Part of a small language model's weights: tied embeddings, ALiBi.
MLP neurons of a small language model. Each row is named by its layer, matrix (down: output weights) and neuron, and shows model dimensions 0-255. Each number is 128 + 32 x the weight over its row's rms, rounded and kept within 0 to 255. Numbers have three digits each.
Before each neuron's rows, "fires before" lists the tokens most often just after its 100 highest values on Wikipedia text that the model never trained on.

fires before: "5", "6", "3", "io", "9", "1"
L12.down61:072159149139163138165156121129125124126090095137116139159096097125171109155124161140107113127099145075148120116109101169062125197127153159151159134100105060179130170161115084154157119105116197104133129165112194114157104077089129130132143091129148121112122126098130187161123103107070125133098125125064141178044133128154073112137124102115123171115168084143107130081102095152171153095111153131067104220160164153078056077134131099104160079142160172158095210108132123132139115142125105147144124116117179124112199109127124173136097116135155133133148154095142118105086192128091132113107138117111074198130103104104149099091142159250103186172145165104157131113175132111143152131119144132079145108091144126108140118164040100130150136137076190158117093153093125167131110118068089

fires before: "se", "o", "go", "ri", "f"
L2.down901:168116160148145162151105137140064076084108091050178095114146158071118153158171148094130176153148185162114118113118077134109177123066124119072089158132126148167133077124123108101125133127141111060159187127097109142158159104120115133132142068142096116135049100077132169112145055159138110111147130122148131178124139125178100179164105089133097116080129142142114099043163182165157122195183128124147102090132112186099151105114137163149124098093118093125093122150120157096159146160119112092161152144155143088103131145117160081119111081105174146073088144137155145116208134175134180093167069157120105127096125128116119130144116085110157126191141226133085159145200114217107133087132084129136139171167127138137163118128097167136129138071109115121151156120113173145113166075160154

fires before: "|", " |", "ship", ":", "ra"
L3.down828:062120139106065159116133064060080132196086186122148136179101081106122103058118073134155116184131087138135155123145102104072099166113133130148112096101133103139181114113136084159133120115160131140133160145124093108125147142197064114080112117162132124144146123136173083121073135105163110152136180153108147104147073106063134097147116119123142158145104105164154138129101182152143084162092112126129064128158116112141162091203078079156151172186154179091156104123135072128117154138113145106094068102095123164184089153076129188084166120145140162131083131150149130137075132161142095154096098103154120137147137128113120047109112156118150136182175162173123135124118146140118073138157091143183170101161160117132096196147170060115132127143207115156207137138151134156125113156091091

fires before: " |", ".", " by"
L6.down881:158169094146126088097113175146051094097170152134115099110158037149122154092103138149125144113109087139122114114081054155083185109125132108092143089134187136163125183142085180105121148133145142157135118194112020119154130143175138143176123164102152152149128158162175116102135167128138132148135048159118097158134122183160177115067134076149123109099198140143150112185162068141083127165078109190135072173122090152134188178168137155107094127149104169112109148086096121145153103135098146104067177110147085111135116089132083098068154143162121150209143175155133125134107135119144076138103140122116062159127155129083128110107106135163156140135138162119108132101085180149109119166107171093125081102096154107063095148162118138093121154118142090132157152152144125135132123118189074

fires before: "ct", "u", "v", "ted", "t", "ley"
L6.down422:065137147125118094100125191168100131192111181138086170126122129140145133085147169117130141073123111082114167147111122135145134140163091118155107112084123146073195144168122096167106103157146116138163142120180180074155091167101110108084150125137148102180090120134158098150172130120092127062133162110102124059117075077129146105132079099139105096150123169157142053111084148119066166136088207160146116159110164075164136059140081159155104092085098114173167091109112129134119109129123138167126069154099064129190148137102104154154164104175123167136114166122114097077113128168115047118125171105180071126098108199109117104123154160130101158183136095094185190140106133139138143120111162108115138118114177109135107184133123142098150095099150089176163122123196155167122071152138087

fires before: "\n", " The", " He", " At"
L4.down609:108122130120151083177148128174111159138056127052154154103187069132090135095157159079027134068131136133138049139121168111118136153076087101229111087101161144143131162126117084182157107061145137077146098110121141114128159158148126146106135092127114103152175110123124126134132097105179092080124145156068147129172144160118169107068168164097129192129118142147129166220104147169125102132124162114143118130156096158156119120146110079152153147139163093099098138097095172078168120161130176146172171064111111186157110112090170115160127161102165149203151108138092122131131121118149073129120168175135177113124098129176120080155087146114084120145089104086117160140140107112143145126147114171145163130141069129093135083147122130125191156113133161135083092159107084103109140174171080

fires before: " |", ",", ".", "–"
L3.down754:156151113110120118125119089139090089196164153113081106147133094129130154104111128147202124150119172139112095104121133070128126117092121146130078146167099125113131122084108124131142085097166143081164146080091085148087093121121098134122162106108060129116178152120107058180156161097113205117094087117137092123132101113170072077140097171132153110094143127146119106095165110134094085133121133107138115164088103134143136106153173190107082145105115165112099141138129134143162170145110096140164183099207144143106092132121113157101245159112176130148130124089142140108102140104108167120125170114175068148122159108159158169145138151088093167113101169155172191127173205157161098101091134169205070044115110168057116167137108105188123099093109158118131132143192136171146083126138071

fires before: " |", ",", "s", ":", "\n", "al"
L6.down57:136149065119094129134068147124129112137072126137093099138140146102136164099100103142137147099090163114078111096060123114146204075101098141116187134169131103108106157103086190119165100183160125158113062163173143193151106140138148070096119079128118132178147074141152152169129133106152160097186129135165163120148096085133167138084117108175067201107166155130144142170121109099114104134154097144137149151108130202090189117093099137115204153145187116088184085125103115179145169196099087087190188050143132140079172069106102071098154149131093082133120182137123098093150117122137155160178083104159167101080158166097129097130135166110116161185131128149151075107122142147153139137137129133135103160110086097109115120116113101106140141149132153126142116085161083115185121164116101

fires before: " |", "\n", ")", " ", ":"
L2.down866:111105184094119124121106102121107129143103181136197119123125146120132140175096119077145084121118120102091138127154129087084177108148118089157121110140097134127114154101123229104091119094117130191088118121079140124140104191125164125169111094154085150058111070113154160090084138119120173121090089138113128104155099131138152128131120143118182094170099114140096127120124133127093191163068101139068114170113119129120114134147134170178104066139114172062166132122105101140154075120126105092145131116180176192110091127078151125169136117091165118162108096153153144109139121140044106112189110090143175137189157178127131117152186127125086076152160148156173112152150103128125149115185110089195131080121165101064066111100081148207128123124161154119204105213149181086127137148158116

fires before: "s", "om", "la", " of", "ing", "lo"
L3.down739:090120161162147089110161155118158131157082136096140158085108142125136093053159160091148098129075143058160120143129150168124094096160131088152101140107114147094189120164124059192151095087112194126129090099149140160139142057066117205176139127096131096146151165085081140146103114086130118140142101130151162154158177128111126146082140083089165127164135167141093128125194081127146065101143104130205169109157095114158128105112084158115166154161156101095179120158090111143138125140152155129133109135127072150148107178128091138123171163127145093153119141177158114134077061065087144128147183194119140152164188099072100128146120179086139094147098116072118135113150137110186107159099070156161113117215096098099121088111089121143109146184089144165124085105124109122118147114188152

fires before: "1", "7", "0", "5", "2", "6"
L7.down368:072134145101141109169083060090088126135133135140155108169132145097138139139104137106090091099098186166130079136073112108116127117132101088067147111128135106091113134086079085091087153129121092056164174126109128086102170107121153150109103122116076161067160146158116144160137167110131186126147130075146102099108093171135132129126087053137093107132108082180155202089152134061068116092103138117138143153136139106174095167140142133166147129156155123094175135096131142096159139139113171116117178113193144070135135082125087241154123157091139170088096101190097157130135160141116160122097121140109147129104140111162098119159112124166163103202110101132126201115135163124176105138085108166148200131171130176155111194162116156090112137168155062099113119177180149115141110161190128

fires before: ",", " the", " to", " with", "e", "ly"
L10.down326:128108165142092159183181147167180106105164094204133094097139140185143166116185089147094149095121159145086187102114095170140131206106142100129120105096147113113119129105154179155158143099098105052157168090169139123114167130134143141146169081107150157128090177130159139124192122142084052138055137125111073107132128143119105163099114130158143151065172152156099147076116091141105169089126124147132172128127112136200145193103087112133100123112099109063125150114160132151125084140068149147120148162160180112130110114079113110130142125124138067163064152133112079150122169110113192116091122124079192147136112130143090159144119150125071148093095054161143118083088111077120117102140064169139095129118095130112186140089148129195156104118076164115147160169164101158086097169158099

fires before: "p", "per", "t", "amp", "ten", "ist"
L7.down94:131087118125142087153098176169038110138063142133160110171190122142165125189126107174126092117152124121119115154092166081145122137110111068128107140171136124098123149190098132142219141139134155104092124132166154118186129118107127137119141146145147054125140095175094125034138118142171151114099124150116192117099063162121162160163094144144132151115127116176078124133133107087156131121151124071127058118097204141169147144182101167165135116172135122088147121113079083185127079130163079105061090070076155122109129173168145099199141086128106103150144135118153117156148088097093094166162137147123150176091101168126087154181144123041115144147100122165118110094122128131112123184157106149138166103104112169087137096155074150152086124114135167083065132092140146107147129180150106

fires before: "or"
L12.down856:118123103117105133095171130130167097190157114159111092100147133126132188073091154137136089117139148080107132157174104101116127134088067151126100125101148138093076186111123155116148108121129150118098154077146189114079116140183184090182115108130147102095138069149141145125118106129109131155143169135126177159136131178173101100144145097131167149167120130093068113176125181145134104108035139144124159110123151168134158158059098126063093068125081101144083091161159085097130099143162131146122154148135110135117097115104159152173106139120130143122189137183099184147149150151141167171098102125205161083072144176120104117167146039138058147116170106129112116090228130136143105150056116175113113171096098156136164142144142149189153087132078112068103169071124159128153092090124127

fires before: " the", " his", " that", " ", " a"
L10.down645:130145123168138140108124095174134175173204166093066131120126068135118187104106133118152177158123154124125050126115083112164135146133092133138143174143154142076132131133126168044082129099135095155104132096125188185090099113138154211121115123127142090096160084131183109134147122079155123164105156083136114070174157153096138095135142126168081066126115137120083156091166110055143148178086202120096119170124050114170148147105130135148134144153091100088113178107116126121126134130137139170137154158090127141160154105102097060142144186186153098113097145185162069169138099155106115138135126085152124098132122166152077120132140150142136114138065067191108078170085154070156127103108147073119171141082115121093165147142120112170150121126139193174074156147086134137130093175107120

fires before: " |", ":", " ", " vote", " La", "ation"
L5.down537:079130128200123138195127145093101094165180175146190140150155137151178145099096108163069147054113181116101153092142107147131077149129160108123150106103146209070103137095122182156133167136098132123111148137102123110188060193088120052162134149139159147062124154127117143078093081086166104084120138114141135142146135138108135099111135117107125138141097158143128199143076111099130112139118109150104084108083171190131080108194155149142119128014091188203060104160163136165157126135160154106131194103164161173116153138109124182132121115099095116104147120092111183123112101140070117130138172154112121126106119169092114162204141106125150144129173151118152113147108142114113138120077111147125128125116107125112092113099127025166134111132126119123150175118094095116121140144086085

fires before: " the", " of", " ", " a", "man"
L6.down121:121076131132147082193134111173113140198132152162172180112091151115125135079147100113160147073115118102189154142138133165109103076125130101089193097167127150137100166097120145119106138100082074124137174192107126090087131032121184118124109137118164154151217066169105144120140154156137121141109144156135172096139118141146151132127119134139113126186088161071097137111080091170167101151090139109149155142148127146126089064175129130110132140083089139101119132146107139127103122172115104085151090147130127129101162100165043143109141142103081148137125139152089150107091109070132050133090085124162082088153186119109103185075119147087104120204131122114129154175106157161080123163164139189154151142131132083194128154082124171097140170144129145186159128043104104153114068147151122

fires before: "3", "5", "7", "1", "4"
L10.down138:094091106135109168149130087119127044121122095113164110123077057203165122146147205138122131151154156150170115100080036134119118134141079149101149133084145179133125107171130132142083129133137140142105125102190130115130131188153162115142097173096150108062084131161075175097120147131099128153076137115113180196023214120133140108128103106088132148136137231173071141109095091061103122108156156147133140201101094107112117135141121158199116074162122118165148155165093117128151154128051145117124175067143112162140147090150159107122129096122124125123138097121053130148151189129104145163047127149106111112127104122120145139107145156141130131086168086110158110105139174112177122068096105136162116177147146178142146142119145137108117121141098105119102109184160116112131120166125128

fires before: " |", ".", ":", "d"
L7.down85:098072123096158088122127135109144141168123132091125115128112142133208154102139111119084121065109117185127129077224064109171181159158119092102110100180104097111006131149122115119075119153136107146148086183127118098141089125151116120131122137111130160063099138136083077073147120159140193156104149153126196144079153133145128134139133194093096169092081122163155102157126101147140154117069146109092094182060100168149142158110127117157156206116099135172104162118109156107091081117062137141119126148123124140084123182092131132149114134115073120135155123122125192124173119164149143181167128110074128121135154137150166082165096199192130189133121122112112144160131132187108133134122119137181146072094114156083105121143114178135121135149134179091149094078116128088135142137170072

fires before: "-", "\n", " ("
L6.down867:135089065122125137122109118095153135100127159153121109129132128192078132123133090180026123125114123160135138076148109150116123093092103146122103116082168151148091148124097122150117115129111125173126135108147172179137080081125077179158107070141148170116119070106060109124164106091123169182127097203108087087089087124118155138140195108092155154174121166158156109217163126158141072129128131131098117128131181114140138092192185117107150124169164144055109151104127128120149124147143194137173191098112103151151139063147099107096139199110136183102118142167135146154143109143124069132098126166177171105108046100148068115164082089128166080161106132072086107132147139203161144090130115102128149103142123145130089146166136097140116151153143165154139134221140090128153083137106144

fires before: "o", "ent", "ri", "ant", "or", "ing"
L7.down587:075106142098102106089119123106122124143171140110122161143099103101153119159055110133157146140098137129170181199115127122084169165131134142110081087138130143079165130152117036123076138141158136133150100131128178170049085098112170117109161140109157148121127114139108172086132129093088174159101139100076120098089081145202160169110128142158125155143114138160157169211083169130162128088070156136164111166145101114168104173083158149138127159166068141026125056185142154153140100117153162074107096134111198137128097160102109152131148157151115135116160171108114093165120129163192115124057167058150161142165100161080099172116123124101153101126139129128153125167143064124186115087106155135129155121071159142112083057120123172123145109111127085122098137110142141119145122164184092

fires before: "\n"
L5.down312:106121186112038089088079142151140166142098111127102039135125099164128089113164135092093107134186145090146085090141100091138123132131131152112147126150125109113144172089159181156170128110159141084098174144121154181131158141139156086108136145176127145151096096153152137208166100195085131105169085195138135153116142096143159125093127096088177138176112137137159086102151119123096144115128100108132069153099107090135211116136121149145060115117125165112079066161076144127132109172175120108156105147166173103133174147088161126125147142119090077141078117145078123094134123137080130143135092132149155142067148102158148111167160173117198097119129142170105102138158135063162144129093156129119166069174095137142131122119132097096126186121133112130061064102103083149200204092111191

fires before: " 19", " 18"
L10.down346:141135160128134179099138125123138155133115171133169111143154113139172129120126133158151122080080131138155122127149104106069132074092140190145177154169117103108118086068122110178144179111092164113141111125124162140154144162165131118172025102167091112108148084094154145117093117147137132157209127163147159137107091151127091190116142113165151150154115081145127084165122061130095109079142149165095145099073121126141082147108092106138118132118115137146111192125128133083118133126125139132133071057094118104178194115105069161116111159083132154129194076148144150116100130177150134141180085083169128188136149153069118104130107128052154121171098201138165115151146115113144192099117143110157154119086091115027149122117162085104102147068231104156108119096146072141094125098163098

fires before: "s", " the", "e", "se", "-", "ev"
L4.down35:095125106201100155149134142088109089136128129192107093133171120115119165153093176088136167144168098177139104130125131105114108151140118111142130127149149097148106191150105148091120116102113070143095070136153127180063137103132085132135167129142190157094160094102130112105152109050139137163102100125148147113097113190095055101128053132135109123184230120098088132106157097134122156127099082124116170150119157086182120155112141117173162147095129106164145085073156120118156167112127131136111119176149149136144178127163160172128196079202114113236096073069152130127097117133072123093104166087106160136139118150093045139112087183148118095174164140143141117085095177151119108150129123055136126184143169119157121146121126117161113123100081079064176151147128136120095126109108118

fires before: "e", "b", "or", "es"
L12.down546:208114128132084105093123048151133109142091143149114160106137131178094126121169128141149119167136126120138070101170074138132121127161154046130101157094176138138074091132146163155164152127125151135179122142114068092132135125111105147111085165152140133123159142107151133131180169096143075085184072139124133131089106135086160151133130174120137135095074048074118119142113133128104063164147119151081113112073103098136154154102105068167126090149155059136094184152081155135121136124165126131147144210131137107138190138083169090160102111090140188128111094131143158122128118126146187156155144155102132169135145081162110094098173111092115146025155136122126170042160112135139128153119086063186185163183122157154167108072128082121125100172186139109123130119113180141088143127174130

fires before: " that", "se", "s", "ed", "ing", ","
L10.down458:184162151097148142104143107189159108094137152052129102141102097074088070142112102083155109097072185121108151121111146163119106085116107164106113139108093109117116123146131141103111138195145126187127092157076169090108104106152144098150132102207120128143158091124152080151101127082062120178145131127154116111132121145143109080141110121095187146116098132152099147180147062116157178129156148211159137082108126136087159101150135120173171116144125176091170153145192159048192124167137155129133111099099127160039101215105146135096147152164180142177114185091132146074096141079134079102092126132121128138109138135160117139166153188119111103103162152146184183094141131103196118153080105139091141100075137148076096110122142045127136122098120139143166132110126119164143124075147144

fires before: "s", " /", "%", "mp", "ic"
L6.down324:119092130120086123153134102128120139116119120063102085059143128104120177099175133170143147121136117179145171121163084129130123107106158195176130121121123105160178107163129098099120130094173136082132093068145129170123096124101133148142170108133192193160124148161090149141058072096075130152141108116115152136173118111083158102123162166080097121152132156220158132146165152108128078084168157100181088142105119121143123102155163120164160174124182112127140101074119152087122140137148112081099122089137159134124098099100151129148143098178163095101152194168117112103128151156167128112152137095074065104090087185192147122037151138121079110130174150072220083096122114153093149116130146136123097182166115125063166168126111136110171157095097143064118072175110176168119144118098094

fires before: "\n", " It", " He"
L5.down888:169116115124071117174087181086090129159120166070172088166171110141149068105193169103018178112124107084164155065078117134159121111118123137102145137081152157138094127109114126143109158139107133144079130130106104111134075113136141118111082138129109093122120180063057126187069124123141122084149122135081144042115132169098126105105069134153142110113152112138169099173131112144115169155093124135124110147159093182178106125100137097201152150168187180120144157145116114123107173140084154156102113154098173160097136127144071128070121147187105142164190121157081150118138128137140149116150123111152120123147098155141162129102116149173074129110106168163188094179145151131110112096122126156128146110194142133114121168188127120056189184069124096084112119089127171176093143168139096

fires before: "ed", "es", "e", "tor", "ation", "tion"
L7.down499:118095110148137116119127097138091137105134115083151067116108179096143129109097143109107185112112177149185069157158179150136151199122161170118119152164137170113119056133139181097137106054096133129124146183109111105119146151119094082151164176145096094143140165126118109099096153162187119156129101158137175141109188165112134093113115163095175139129078108149114122208199133121110138117153094154179126113086158112159166150125070124166189149170153173120138140079066090121066089110072119078065100137140137095124143093140102103142129100097090154136168125065124123173119103136159106039115160092151166137102143163152134139130063112122096106200126082115151161163192117097076080107142127171160127164091108163065093130112118162157079141135121104113168164177152132109127146134059130

fires before: "\n"
L3.down457:108127135160156101078109180138184111136137159108055090165172051157119123103108173073054137123118142175144135167102106157156114127103118135108101112103114143072131117120126175104125117152098059069117159119071135132189151153122143147146165131154141083092142131129158160087192062122126197139120107118122170099049098166098105161145084111097142109140094187087109200159118107156127140133133163146137100138108139146152198137119117091185165125135113126071125082176101164156164115149153157112141147206123133103074097119127078146107191174105105061130160095136091098128125095159163156178107123153166138107132106100147123101173114087161119132154140111178106084171161164076192170128044124127124103058118142167119082124174107161120131169113138157138090105093109134159129145070119120

fires before: " of", "st", "f", "tion", "l"
L2.down975:147114137121098173128074167144169116140164138184128128118153112086096154164160090126147132152210095084188159156139134118135121132139155163103107074184127115152132163126125140164126093133117116195144124065173101077105167057143128118103128118129132167123148047098089147176089134127098142109136079144138139158109087141168145173161081136114165103146118155075157165096150164111140087162083160116130146141141172189079113128127176155171146126177116104133125102129144128090166091149096129132094140134120113130111088132120123180160079158095168140090090102136076178127129138141039088127145193103148099076097112094075114176090126113111147186145097101185182128123122105030120186109081073124157127091165090133145124125137078091085189112066151134179138162132106151161072157092173148

fires before: "|", "\n", "s"
L10.down289:134117136138116131094136193171090128130134153155142117072149096166177134079157106105061133091105112121153153155145117077162126075121174155084159086068143087141145127141153141088100138127071058099195087160151139124108135157109126128127112112154057101132161121125058173175102151163121162134122111128157203111107148120183096249136077118129189083151103107142083117131137092109153166148118104105120096199106134150100128139127086167105091116095177134087150151122118099100087155094088142207134111106204193177117138089153115110148052094141159100151151123126154127132142115141106153093171127096197078145101141116070098110108160129151114124128113135123219123144127153150158118140155166061121135129138150111114134152147088112169112097123120087147052145131195096164152122137124153

fires before: "\n", "-", "s", "f", "l", "ka"
L2.down279:095138133134067112170154170147143111142145197190072131151106114089148098103068106206168117184155111144084130078139140125053095099181099080129151119105094129119176098120107163104188088117132120147163131113122172137124148091174137097136158106168100125151126086105076104116149154112137151182089045161134122062083080179098112177165135158080162124137126114103110119117137124157138105117188080086125132128135155182138085112130101134123167197143119133141073108129061147122101172136139081144111099115137151159102157143158172138191112138103116091083104145156132168179174156122153128116105132090205124164131149039078160141096153101110157083117116118149137141097114176153149075170159125151157084110125136186130136184136121078114113101144175174096120147181135125112106097069089167

fires before: "t", "ed", " of"
L7.down82:139141187117048091095104078160083145092092116110134175163093115127138119141108069135104163134181154126151122187159173153155100109146108170100173075194169190137046143143120138172098178158103157142144172144108134099164129065114175100087119133109080108111126099112099202145168113106178092154120184174125115160106101133134156124127108148151172097117113116083107114091112134102171142134134096132162168167106107163112147095131092110118161125177142070147140097121161087090091112138128101078054158151135166135124129129106147142204168124109091109172097134102148151167091112141113137130182190134150183180120129087079103158077104146146038126116208110126097084138142145112100104138133150144143080070132086187149108136117125108080144145132085104097102204100156087136171110120130117

fires before: " |", "ure", "im", "est", "ing", "."
L3.down82:120095132125055170121126097177115164087162188116129107163155107071147136077165112137140084111133149160123224168144088119133108103117115092115109097117183082120108110145105052078183102104105148123136149177104107108111118167156134091146082109132137145147181157124103174124124077086127164161060152118134160134105118131228147132073117114149153087098133045156054152166123114131114128135093095178127074144131094067140099167145117171089111127131202158090118153077137200143124084167174141146124177127120123117093107116092123102124146138106195167146168124098111113077168146117103108082128140150117102115126144095147188081099112108100171092106115152105138144134148141117135152095168139126119108122090096145157157216144123193127143161123203143150214115112154106163100142123157100

fires before: " the", " he", " it", " El", " "
L6.down923:104128117190133142116150125099131087129125133139104102076111114120138062092097201129084125095152105133090153165112153102108168124071097080111111161136149151110107095072125137144113186106137141161142150138065133153139163171119144150102122128167096086077164105151148118106111145155125182152065108100151129096093110154042094077095124048107141099142106166059106163140108085107061145111094175073136086164093130115164142098123172127160053150146183157122207193108134104120173150172091126173166138121130142167194131097133128150164150142133145131143110086097131168151121150161124117162125162162110141087126096128089157164151102127191114080148075063131181122142080129103183138174077140160177132153196135122153125144146113109159147145153154125091078095194161090124109077122176091

fires before: " |", "x", "ul", "ach", "or"
L3.down187:118118096141148126184151105142163147150121150166169148137124070107106146080117098155067096125117107130124139133170103190131113108140116182157177135101119167140060172142199101122158184111120167106139128065156092122117129148084132174088153100154084117185178121115143177147134094103147130145107062155125127124147115123167127086079113099134103133119104086120164150136140100126088119110128157117104096122058163132157159168165123106119104159105123181102148075133148138052120119195130110172166083135174085162142077201114077108078116158114108121123145115168101176072098162124191089187095119128133123133044149100131077109112133090141095190158075190140147134113135096143161174125059095090140094144114070138148110144098153114205141114118213121083193120157101107137147129159102152

fires before: "le", "y", "or", "on", "ler", "ri"
L3.down301:125148134151057152127116170111136107119147099096139131119147133053136121120112155106099143147087095180106057143155105143138157062171145144117174161130209205094115101158150150125128077138147078078141091089145155129073113108134133122148194125115157099115114114114146070149130179117146166148175147066146125128120165167132197131134112088128151151111148197133101160195115135146151172094104129146123067148110146121104179049147103104166113114080131142110072066110116106092092098135124166117093063137185142120163119185156093150144062113140095140128117167110190171133143165101132149093150178182115123080138136177116143132131197061097106146096132163118160142128104126127119129069100118130166138055083187139109079098130126127184098166129106116086097162057123129147096085156101131

fires before: "n", "ed", "b", "tri", "ally"
L5.down251:152139130022103135167157140187146129123138103183125161091094117084111153103102158101121157191131127172112176138160089139124139158118088133113157142162178142083127137127120168118126116108082140143165070118131103145116135102184140086067111116126147199104161165141136163148152113130147066119162144077076197112186137102085193070134124142103078171076193103107138127136138145118101149142112121093157149159067131190142141114144149108141162110153130111119138111150093118103120141140053116095150160107145118135131143119194117079125146117151130099124073091064136179216079076116107133162182133186130128164101128116146125070140078210124092100150067093110088120100095120097144101127106124201141148137131152096143167133179148106129054115130141089160072136164161097115072106163136117

fires before: " a", " an", "e", "p", "ive", " "
L2.down740:147138109133124151071194181166152130129157148066153064112100106141108145142129139176131134100146201113121093148141136157115137140100156124140135111167115092104138084178126092127077050127103077126129170119084153164133075101167105114132170104117132142146146069154120161159156120162136112145094114145096134170123118197125175141089098120113118137160157090161163149129045044154177157122125145165137077153121195119101113075092115107119124158128180081137106133125107131131105149164130151172131125112103120118182133078135093149109122187098065075118106107180157118125117147156094150097165225141080085151044123109128108165073090130126141117138123170185129199117149081113136148105156121196145131165090115131143175126144117182140147159066138092092132156076078062141094077153095114

fires before: " |", ":", "ed", " vote", "h", " ("
L3.down34:119109101114076092157212119107072130131128107116121191154117175088184128148152126164110154142114170133075145103176042127115077119133130134121139152130139161176134128124172150219110110168131163116094165154102099092124148138157075122116128139140131121131151116108145148159154082146161105084190072118187160093125112123130107059124147144086159052113114148156148163153117095090150138128074129139076115080146102077130147164077191143086140178134158166124093144095100107104141146145138104081144061131100183132177076105087136123173151144090112166127142125180180158091153111151122089142131115143080160153122145163087052130117129143135149081115131117151171162188123152145092127050055109071096121128115141129140108170171074095179176163123160122117102118111166128111079174162075157

fires before: ",", " ", " was", " of"
L12.down81:122155136088113136077174069150167122123132144194123085124144159179115136145154132126123127126187092133173159097148110124134103169152125119174058149148161118131139120087072132120111134135166083194089190160137152175126089100110115160118130132136129134078177126170157152161120128117105102123124106069095097089127145156121120130121141131111147103180111122096062100106181195193110097091122114123122147145134114159136179111141078130155124176174079101166155133174182162080152138158030148130107174137151082127156157151150114152129074160172152153141154153091080142045155125112147139153180146142083081059106177115150118122093166116127158151044106161152104150122104154109083108106136093099124149097084150054062116129107132101134102178047154174139093141153111132051106081111137130

fires before: " 19", ",", "dge", " 18", " 2002", " 2014"
L3.down795:106131097110139102142121106164071117168192116178143170129101090141120118101080127171112206099154109103128083110188077071153167022110154096119161106117151075159087177118080136144162123163125152078144148196144106174163107148102127109163134121099131135152155112073090088110164119129161118098133139185009115176098144142184124152126179148133122167106135122098151098138035116155106135118149091151144141117139134142124120131077103116095080136113118062122160136132081117118100137187161134114164150174153129102139110111173176141082166147113138099109121057116140128101160178162120190110144079109084179123151104134100101124155123117078120171138118175137118133204158098114189110086179149124113112141132135133110115130126101136095110172107137167140119113140150118109181141191192059

fires before: ",", "\n"
L12.down342:168129119070113081069079095101191100087139126153082101126104122174114169127140131123096126120160118145177176095092136152171099117128041112139107155185081061116163175176130125101156152079149114155136124131131072161111157121118165143165097100130142140075156169149084115111148143198184127117119104156127158186159156135177095123178113122115066119143082132130128141120148126114114130125091116112127158113150105154117068157141141121161171124164122082107171131147074135154120125171082116105083145096118063093185143099146124090180097138120154120099114123081140155159114126097146108139183121143200132083177115130141121176091145093170143159159104156118114065163116183174082133061078161128127138129090133069062094080171178146188140196157072170095152105165144090144120086149089103

fires before: "s", "ic", "er", "gra", "c"
L5.down255:153141110149098129120092153047152127168167142112155156143128148091179203081128120124101095189141089109151158124097107130157077072111135118130155105134098073129197151150087111062085110063111157132166186132128124129143085165164125206149210135100130132095169133159131122107103132062087218120104111074123128072169153136179138150206063104124133147122137135178133142144132121113156117131122103147101147096135139131131097146170108164083146134120162056104088176133097111119149153136145132048131115081110119165153160129122135139084075090107158100147133135066117184130122080161129141115129076101152160098091129138127120102108162145122138134052144175194193127115121073095096128111100121143146216126116146130095153070163138170145188153168115157083106101087122148135120135142110117

fires before: "n", "g", "b", "ch", "field"
L5.down887:128160152187164089142156158100111157138149147153157116125129145118113099128091110153119128202093126091140218146132097158143189149160054156116096088197187127158106177210085143154135122109104121116122076074109117142170141098128172171056201139161125071072078168115062165140116144104163098149171137142128162086157135110115152105062129102152084136103096152122148149115164134123110150140088132143111165153185106142185161083111079127072147129140123156141142103127137120113123162133067094182117142038129082124141119125191131161156146099130104147112141103193156139113089121137186137060125153156125121129074135178082129110117163125120107113161092130130086129128098181120138126133133114096124121101160121077139169112202176087117117079047184099095115140122081119105110094127117117

fires before: "i", "ci", "u", "bu", "ct", "ial"
L5.down713:089108120136175114122069135122172153149114155094139127090172106109156158129147164166143139205113155143151111125158133106162136110171162184135098111068163114101078137149105089140170133142139156156141134120150115123098137104089117095121080106187133140105144109101133150120091174123077098124164167188106146071100110126130158163062085198053136184177187115117164086105095134113122130174161124132107136126134107071107166129134081099088160145152138111164108098123170173107087210168138161076164147134110114181181136118018190094127194077165120168107137118125100130142065120129144110115102158113125130127100119107124111195084197144108087110094134107117127142089126134127143088110131152119144086136136157151120123131135077155115193063105126128133088002100135186126149119115111124